Weights of a small transformer language model.
Size: 15 layers, width 320, 10 heads of 32, MLP 1280 tanh GELU, vocabulary 8192, 23.7M parameters.
Architecture: RMSNorm before each block, no biases in attention or MLP, attention and MLP in parallel.
Training: a variant of Adam for these matrices, 590M tokens, 12467 steps.
MLP neurons of a small language model. Each row is named by its layer, matrix (down: output weights) and neuron, and shows model dimensions 48-143. Each number is 128 + 24 x the weight over its row's rms, rounded and kept within 0 to 255.
A block is one neuron, or neurons of one layer that tend to fire together. After each block is what it responds to, as a language model described it from the Wikipedia text at the highest values.

L10.down207 [135 144 109 131 130 129 137 123 161 141  95 174 150 140 138 138 124 179 154 123 105 179 170 106 182 129 194 153 113 119 102 117 129 136 132 145 151 129 149 123  89 126 145 155 117 156 143 122  99  94 126 139  85 119 153 122 102 147 156 140 129 112 132 151 135  84 114 139 134 123 129 160 107 137 122 102 134  98 163 137 165  93  95 123 123 126 118 144  96  98 119 138 140 164 130 143]
L10.down240 [164 136  80 147 136  90 104 176 143  70  69 135 150  84 148 139 116 133 145 111 122 193 149 105 167 106 154 105 112 141 147 175 146 110 138 138 137 111 154 156 167 165 132 123 133 136 147 168 104 129  64 150 133 142 130 142 131 131 149 125  92 111 105 138 142 107 106 111 125 144 114 133 105  66 136 133 148 135  94 159 137  93 160 134 109 119 120 120 142 187 132 118 154 142 141 108]
L10.down487 [128 128  98 105  96 146 136 123 137 158 125 139  90 140 144 128 116 121 116 103 151 122 147 174 124 137 144 105 104 144 112 150 108 134 130 165 149 130 101 128 128 153 132 111 138 101 146 166 101 117 102 132 113 123 158 147 144 102 169 104 165 132 125 150 180 123  79 139  94  98 150 137 144 133  99 133 143 131 135 128 144 137  91 113 118 123 146 135 152  96 102 167 105 102 133 108]
L10.down542 [146 138 156 116 135 121 150 142 108 120 154 124 137 137 117 116  78 140 160 152 128 124  85 124 155 172 120 164 108 188 151 144 114 132 122 126 117 127 175 132 150 157  80 106 184 123 140 104 134 100 136 155 129  80 111 132 162 132 127 110 156 124 118 139 147 120 125 112 100 103 122 166 128 106 144 108 115  68 129 128 124 121 148 153  85 140 170  96 138 175 124 125 100 157 156 120]
L10.down566 [146 130 151 136 100 106 150 149 106 157 166 160 123 148 131 121 111 121 160 158 120 140 159 138  86 160 110 123  94 116 134 106 130 152 146 128 118 147 157 104 150 141 112 140 188  62 130 140  95 136 139 164 113  71 177 103 189  87 134 123 123 127 122 131 171 128 157 123 110 139  94 108 124 100 125 119 133  73 117 141 144 125 135 139 156 113 117 133 132  90 126 120 108 133 142 168]
L10.down818 [129 138 121 112 135 114 141 142 102 105 151 135 146 179 101 164 121 145 144 139 142 140 110 118 100 136  68 147 103 117 117 130 132 149 127 144 140 145 108  96 113 159 158 151 161 162 135 143 110 121 100 128 112 148 122 142 106 148 136 157  88  92 115 123  91  91 118 101 157 136 128 105 104  93 104  63 162  76 200 121 141 158  95 117  85  94 116 120 112 124 127  83 120 120 162 158]
L10.down873 [130 107 170 141 139  97 161  78 146 116 143 127 166  87 134 152 130 126 150 123 176 115 139 165 140 135 115 123  72 138 110 136 132 114 153 118 152 121 141 114 142 103 118 123 124 106  82 100 102 136 126 144 112 135  98 101 188 151 127 124 130 121 134 106 146 128 111 144 118 151 134 132 104 166  82 111 138 113 145 136  97 131 161 118 125 124 139 143 124 112 124 118 151  76 151 177]
L10.down1124 [144  82 155 129 112 106 123 119 129 119 131  93 121 111 131 158 111 156 131 130 120 137 132 174 109 134 118  86 126  89 117 147 113 123  88 141 120 157 126 107 111 121 143 144 143 128 129 162 172 172  95 129 131 147 148 138 178 123 140 114 142 109 113 114  95 134 106 150  97 136 100 153 117 138  76 107 148 158 147 165 118 103 118 147  96 141 169 103 136 162 144 103 128 193 148 154]
Description: Verb stems and endings

L5.down81 [142 141 115 126 121 135 143 134 135 135 149 148 123 122  87  95 128 110 160 144 124 109 147 194 139 137 112 111 163 109 162 147 121 118 131 123 123 113 123 132 166 139 103 180 122 139 137 156 146 149 150 123 153 142  97 119 132 117 123 107  70 128 120 141 130 135 106 140 160 129 136 111 133  99 139 121 105 156 155 124 119  90 153 112  54 103  92 132 129 102 198 120 132 140 117 152]
L5.down347 [111 143 162 110 154 131 132 182 138 156 148 122 143 122 203 171 109 170 101 117 112 113 160 146 130 151 100  91 148 125 142 156 124 181  95 140 164 141 114 121 139 126 146  93 166 108 148 106  98 122 163 116 151 132 124 102  93 127 119 136 138 106 120 103 121 130 162 132 113 128 105 151 104 117 130 140  96 100 100  71 133 121 139 154 138 105 118 121 163 131 144 119 149  93 148 162]
L5.down376 [105 130  96  79 112 143 122  94 127  94 135 142 154 166 113 158 149 136 127 122 171 130 109 131 109 129  92 124 135 136 107 113 164 128 125 149 111 138 158 123 161 120 135 123  92 124 161 149 163  69 130 125  85 163 106 133  85 127 115 119 136  70 129 109 125  78  99 123 125 137 135  95 137 100 157 116 139 137 164 117 142 142 105 106 105 118 106 188 141 104 160 138 170  93 132 123]
L5.down1026 [149 176  96 134 157  78 151 116 150 153 179 121 161 162 162 137 125 144 127 166 128 124 138 139 131  98 125 155 108 164 170 145 141 134  88 155  88 146  99 130  88 136 105 165 119 115 105 105 118 108 136 151 144 120 139 121  80 131 103 120 110  98 151 107 124 148 129  84 141 117 108 145  90 134 112 100 129 177 152 165 126 167  98 132 143 150  92 126 139 156 161 142 136 134 120  79]
Description: Mid-word verb pieces

L10.down39 [181 107 106 156 153 108  89 109 128 172 100 156 108  96 135 108 123 132 120 122 150 130 149 120 134 137  99  99 115 107 127 112  70 140 111  92 146 149 109 112 150  99 107 123 126 140 136 126  99 167 111  98 157 107 136  86 128 137 114 148 117 125  96 133 155  72 136 130 122 149 115 152 114 145 114 144 126 146 142  77 118 153 178 117 140 120 125 113 152  96 109 119 110 107 157 127]
L10.down110 [105 133 149 114  78 107 148  83  98 142 128 139 161 116 164 119 159 155 116 147  86 159 145 150 121 146 159 131 161 171 122 126 106 135 132 132  54 146 118 137 130 135 117 129 145  98 135 139 134 114 113 150 143 119 155 132 111 134 125 132 128 174 146 117 107 122 125 141 152  92 111 155 121 108 102 118 134 106 138 140 133 170 150 143 111 166 168 124 117 108 121 121  89 109 101 114]
L10.down293 [148 101 118 141 150 146 139 175 120 125 129 124 113 110  74 162  95 119 145  87 108 124 135 131 152 156 116 113 139 117 164 102 129 121 104 195 155 107 113 141 131 111  98 135 108 146 186 107 180 125 179  99  89 124  93 153 151 139 137 114 103 171  91 154 130 104 162 137  97 133 129 130 158 129 131 180 103 134 126 119 105  87 116 184 125 125  65 141 129 121 181 116 157 103 132 143]
L10.down466 [121 135  80 127 132 100 107 106 143 166 138 137  93 116 125 114 140 115 140 136 148 118 105 173 119 117 123 116  88 163 143 159 136 124 126 125 132 140 110 111 124 163 135 152  95 155 138 123 164 134 112  71 149 168 107 135 109 130 122 139 122 153 141  92  78 174 173 138 120 130 106 112 159 143 117 112 139 133 111 116 120 134 141 106  99 112 121 135 127 111 149 116 118 111 101 128]
L10.down836 [117 165  99  98 139 111 122 114 132 141 131 156 154 134 141 126 188 130 117 121 106 135 133 138 159  94 121 112 112  95 125 122 119 145 177 106 113 153 145  92 132 101 123  84 149 147 105 131 106 167  66 130 182 139  97 115 136 159  75 125 104 111 108 131 132 117  91 135 143  80 145 132 124 141 110 105 120 152 141 117 162 161 124  91 140 104 130 131 171  64 119 103 167 139 106 126]
L10.down1216 [144 108 161 148 139 159 128 119 117 147 132 130 147 110 103 112 132 137 100 139 134 112  98 143 120 122  90  81  88 112 166 145 101 100 111 171 155 118 144 178 178  81 101 110  97 182 124 110 118 139 149 135 136 132 161 136 123 118 101 121 131 150 143 115 113 109 124 112 127 143 139 179  76  96  81 135 128 113 112 122 143 146 125 116 120 133 149  95 120 170 111  86 145 125 139 132]
L10.down1252 [101 119  82  97 137 133 140  80 176 134 150 154 103 122 126 178 176 152 108 145 127 124 114 130 142 128 130 148 137  63 139 167 143 129 139 165 123 158 125 117 126 112 101 151 123 149 109 118 131 154 100  98 128 141  79 125 132 138  98 107 144 113  99 128  75 159 117  85 103 101  87 159 121 122 132 107 159 109 116 134 156 135 129 117 154 135 135 118 157  76 146 115 122 112  89 138]
L10.down1273 [124 116 144 145 132 121 141 145 116 105 138 131 150 165 154 108 132 122 111  97 108 150 103 161 123 111 144 167 111 116  85 117 118 156  88 116 147 131 129 126 140 105 131 122  81 164 122 102 148 141 119 119 101 117 119 149 115 148 127  92 136  87 166 142  93 122 154 169 121 174 142 130 130  97 137  80 143 107 136  98 135 154 140 106 144 166 137 187 115 135 108 130 141 128  91 102]
Description: Mid-word non-English name pieces

L10.down144 [116 121 133 141 112  96 104 140 137 147 128 154 116 139 169 147 113  84 134 116 155 124 135  98 157 145 156 153 145  98 133 137 100 146 175 105 103 121  99 149 162 123 146 161 148  96  95 109 124 113 126 127 176 117 139  88 133 134 168 112 114 163 106 160 180 128 154 102 158 165 106  75 156 104  78  98  66 112 135 128  95 151  88 101 122 126 140 113 135 150 156 128 132 131  90 148]
L10.down464 [116 133 116  96  60 129 127 132 164 120 115 129 136 126 160 143 105 111 161 129 103 118 103  84 116  94 139 112 139 121 131 135 119  76 125 144 126 100 111 142 124 112 174 162 110 147 122  99 160 142 139 134 147 147  99 129 102 128  91 148  90 142 120 125 151 189 144 132 152 148 132 158 108 159 159 115  88 176 125 128 109 124 115 108 151 133 135 179 143 134  96 138 132 168 139 101]
L10.down506 [122  70 104 125 146 173 123 135 137 157 110 163 164 117 101 153 116 115 125 150 108 104 140 159 123 121 112 114 138 129 135 100 141 151 118 139 130 101 151 103  98 120 154 144 135 145 118 100 143 132 140 126 132 121 123 167 104 143  85 144 110 142 102  98 137 112 169 159 146 137  70 159  88 154 102 167 111 100  91 141 131 130 104 150  90 126 142 111 115 107 113 129 113 128 142 114]
L10.down693 [ 56  93 135 147  96 131 146 153 145 177 131 121 133 170 140 138 125 122 134 149 132 133 144 126 143 138 137 153 117 106 126 132 109 142 147 114 108 112 140  80 147 122 118 164 127 134 161 162 105 109  82 107  82  95 181 150 106 142 145 127 107 132 152  93 154 125 136 121  81 126 113 105 102 149 111 123 129 106 136 155 137  92 108 150  86 133  91 170 135 136 120 125 113 104 157 112]
L10.down846 [129 128 117 133 123 111 166 125 177 108 168 139 129 157 153 146 166 112 133 134  86 105 119 117 133 104 157  17 144 105 153 141 150 106 152 144 132 106 135 129 141 126 139 142 154 130 154 143 138 140 119 133 166 125 105 143  84 129 151 139 102 127 139 110 110 113 141 125 134 143 143 113  90 148 118 119 130  97 132 124  96 120 132 102 130 120 137 232 146 103 128 124 128 153 153 142]
L10.down880 [121 121 145 112 104 101 130 131 153  96 107 151 143 157 124 109 120  91 144 121 121 114 127 129 111 116 131  94 118 122 100 146 158  90 109 161 135 108 117 139 138 112 163 178 119 115 113 104 107 131 144 115 154  82 104 132  88 104  73 116 117 145 117 134 121 127 140 133 161 177 123 152 137 179 114 152 106 133 131 166 124 113 140 115 121 123 118 183 112 110 128 122  83 150 147 130]
L10.down943 [122 166 127 131 109  81 122 104 128 132 122 127 125 155 120 101 159 140 142  94 134 144 107  74 131 108 114 105 139 134 143 121 174 132 135 121 143 118  99 126 132 135 142 181  91 130 114 108 116 149 124 105 157 161  89 142 119 116  81  97 119 101  92 117 124 128 128 156 134 173 150 175 129 125 130 119 144 135 125 152 105 142  99 102 157 148 128 165 144 111 142 162 111 132 120 139]
L10.down1123 [103 134 171 140 111 118 101 122 151 175  85 125 143 115 104 134 127 127 105 130 162 128 136 131 114  90 127  74 151 125  84 135 153 138  73 138 133 102 162 145 103 121 140 112 124 151  60  96 103 128 171 145 132 105 120 115  99 116 111 110 129 123 162 112 131 119 143 120 130 134 137  91 155 151  96 120 145 128 103 163 148 100 130 172 112 123 102 145 174 100 127 134 100 138 138 119]
Description: Clause-ending punctuation

L5.down381 [110 139 141 105 126 102 126 167 109 117 123 127 114 152 107 107 159 131 137 132 114 111 144 135  73 130 152  76 134 123 133 127 132 123 108 178 133 101 125 149 125 135 128 154 154 104 165 131 117 151 142 111 142 122  76 145 104 154 120 182 105 138 104 138  94 159 127 114 133 151 114 122 127 155  93 137 103 117 108 160 121 147 162 110 125  86 128 160 131 126 147 124 100 163 142 124]
L5.down524 [112 147 139  95 142 123  99 131 121 132  80 136 187 142 147  95 128 146 149 146 116 150 157 133  95 144 141 145 143 113 143 159 108 154 152 157 148 130  92 132 109 136  95 102 129 104 145 127 106 103 122 128 188 143 113 142 143 157 158 173 114 103 126 121 155 142 136 127 115 126 123 138 126 120 113 131 119 121  95 156 194 129 141 141  90  84 128 133 150  77 160 131 122 125 113 119]
L5.down801 [132 148 141 104 128  97 177 187 126 135 136 140 117 164 135 129 135 166 134 115 125 108 165 113 115 151 127 111 135  90 120 119 147 135 122 140 117  79 170 146 135 108 110 149 219  91 169 136 125 124 111 122  75 123 129 145 101 127 123 150 111 140 126  94 107 123 108 148 104 156 143 110  83 109  94 144 119 127 124 102 121 104 125 111 119 115  99 114 147 158 157 142 127 183  95 138]
L5.down902 [108 129 140 123 129 107 120 120 137  92 150 136 116 147  83 138 115 151 171 176 132  82 116  89 117 159 140 131 129 107 148 133 107 125 140 150 116 131 109 129  96 121 111 119 170 131 159 113 127 131  96  70 120 130 112 191 131 191 134 122  98 143 132 146  88 158 126  92 123 160 138 121 143 117 153  98 117 112 132 148 143 144 124 143 124 105 126 184 141  99 193 142 140 160 170 134]
Description: Sentence and heading ends

L3.down1018 [120 151 159 157  96  83 178 124 174 134  76 156 125 152 121 145 113 136 162 118 100 153 108 136 120 156 122 118 154  89 105 143 160 153 112 147  84 143 106 131 131 112 103 112 148 129 166 128 141 137  85 132 162 119 136 136 140 169 119 109 157  82 157 154 125 155 121 117 104 134 150 125 111 138 158 121 114 163 154 114 123 105 145  96 137 186 149 102 111 148 124 148 148  90 133  71]
L3.down1113 [132 123 157 110  95 118 145 124 176 142 113 168 111 143 148 149  93 121 133 105 117 137 101 119 121 154 138 108 172  86 117 162 147 180 118 147 102 120 103 133 135 144 134 105 147 125 165 136 114  91  97 137 152 111 111 159  91 161  96 106 128  93 140 125 146 147 168  78 120 147 144 153 109 172 176 149 115 167 145 138 143 110 137 113 118 204 162 138 126 125 120 155 142  99 151 109]
Description: Name and acronym pieces

L3.down440 [110 138 166 105  91 130  84 122  89 108 131 134 120 127 166 117 159  97  82 119  90  80 151 149 147 113  94 102 132 152 119 133 133 136 154 132 108 143 138 111 133 156 139 119 157 114 123 166 109 145 161 119 135 126 111 139 161 165 131 166 154 142 154 158 135 133 116 128 146 119 156 130 170 134 145 135  83 133  99 175 120 156 125 127 108 100 115 142 157 144 143 132 163 126 135  57]
L3.down1147 [122 107  74 159 135  96 146 110 117 124 182 103 107 156 121 120 125 123 152 131 145 130 108 117 111 148 150 176  98 128 132 115 106 118 147 131 133 101 110  63 142  93 143 141  83 109  51 138 124 135 127 106 153  74 132 117 138 155 127  95 110 142 157 153 110 143  88 150  94 115 118 139 130  61 136 155 135 118 136 108 110 174 141 129 116 131 152  98 100 118 137 134  96 131 128 107]
Description: Foreign proper-name fragments

L5.down163 [179 133 112 125 106 164 114 190 168 141 109  82 122 164 105 128 181 146 127 126 140 118 111 127 135  79 109  91 102 133 119 138 153 157 102 158 111 102 107 160 116 132 112 132 143 134  92 144 131 141 129 111 114 101 119 105 143  98 133 159 122 122 142 135 142  79 111 145 112 159 164 158 160  98 133 118 126 106 141 187 114  99  73 148 129 124  85 105 150 177 131 161  60 112 111 117]
L5.down275 [123 123 167 109 134 103 152 162 107 125 152  96 114 121 100  86 187 162 112 126 109 110 155 134 101 143  96 113 118 113 166 132 167 167 107 150 151 125 131 171 136 108 172 169 151 134 102  95 121 170  94 145 136 100 154  82 135 127 108 142 148 130 138 133 122  97 176 107 140  71 114 109 149  83 169 105 146 118  73 129 137 135 125 122 142  84 127 121 142 103 173  61 112 152 183 138]
L5.down1227 [124 156 165 126 117 107 137  97 156 145 141 123 117 110 157 149 112 180 122 106 115 107 150 126 166 159 128  83 134 157 145 114 163 152 119 116 142 111 158 124 126  84 135 129 127 105 126 125  97 120 128 125 104 136 139 149 133 104 140 107 106  92 129 147 129 107 146 135 136 207 127  89  90 130 149 118 166 131 117  93 115 114 133 114 185  89 115 154 116 156 133 153 153 149 143  98]
L5.down1258 [130 150 175 176 139  86 126 116 127  87 130 123 138 105 133 144 164 117  97 106 100 144 155  73 118 103  94 134 163 126 133 109 122 125 190 130  76 141 151  89 112 111 129 114 129 131 107 137 111 129 138 158 144  80 136 141 155 147 126 141  99 131 103 134 153 155 129 150 134 134 121 130 115 106 155 125 132 114 155 138 117 130 137  66 163 129 129 139 130 111 134 150 151 161 113 146]
Description: Mid-word name fragments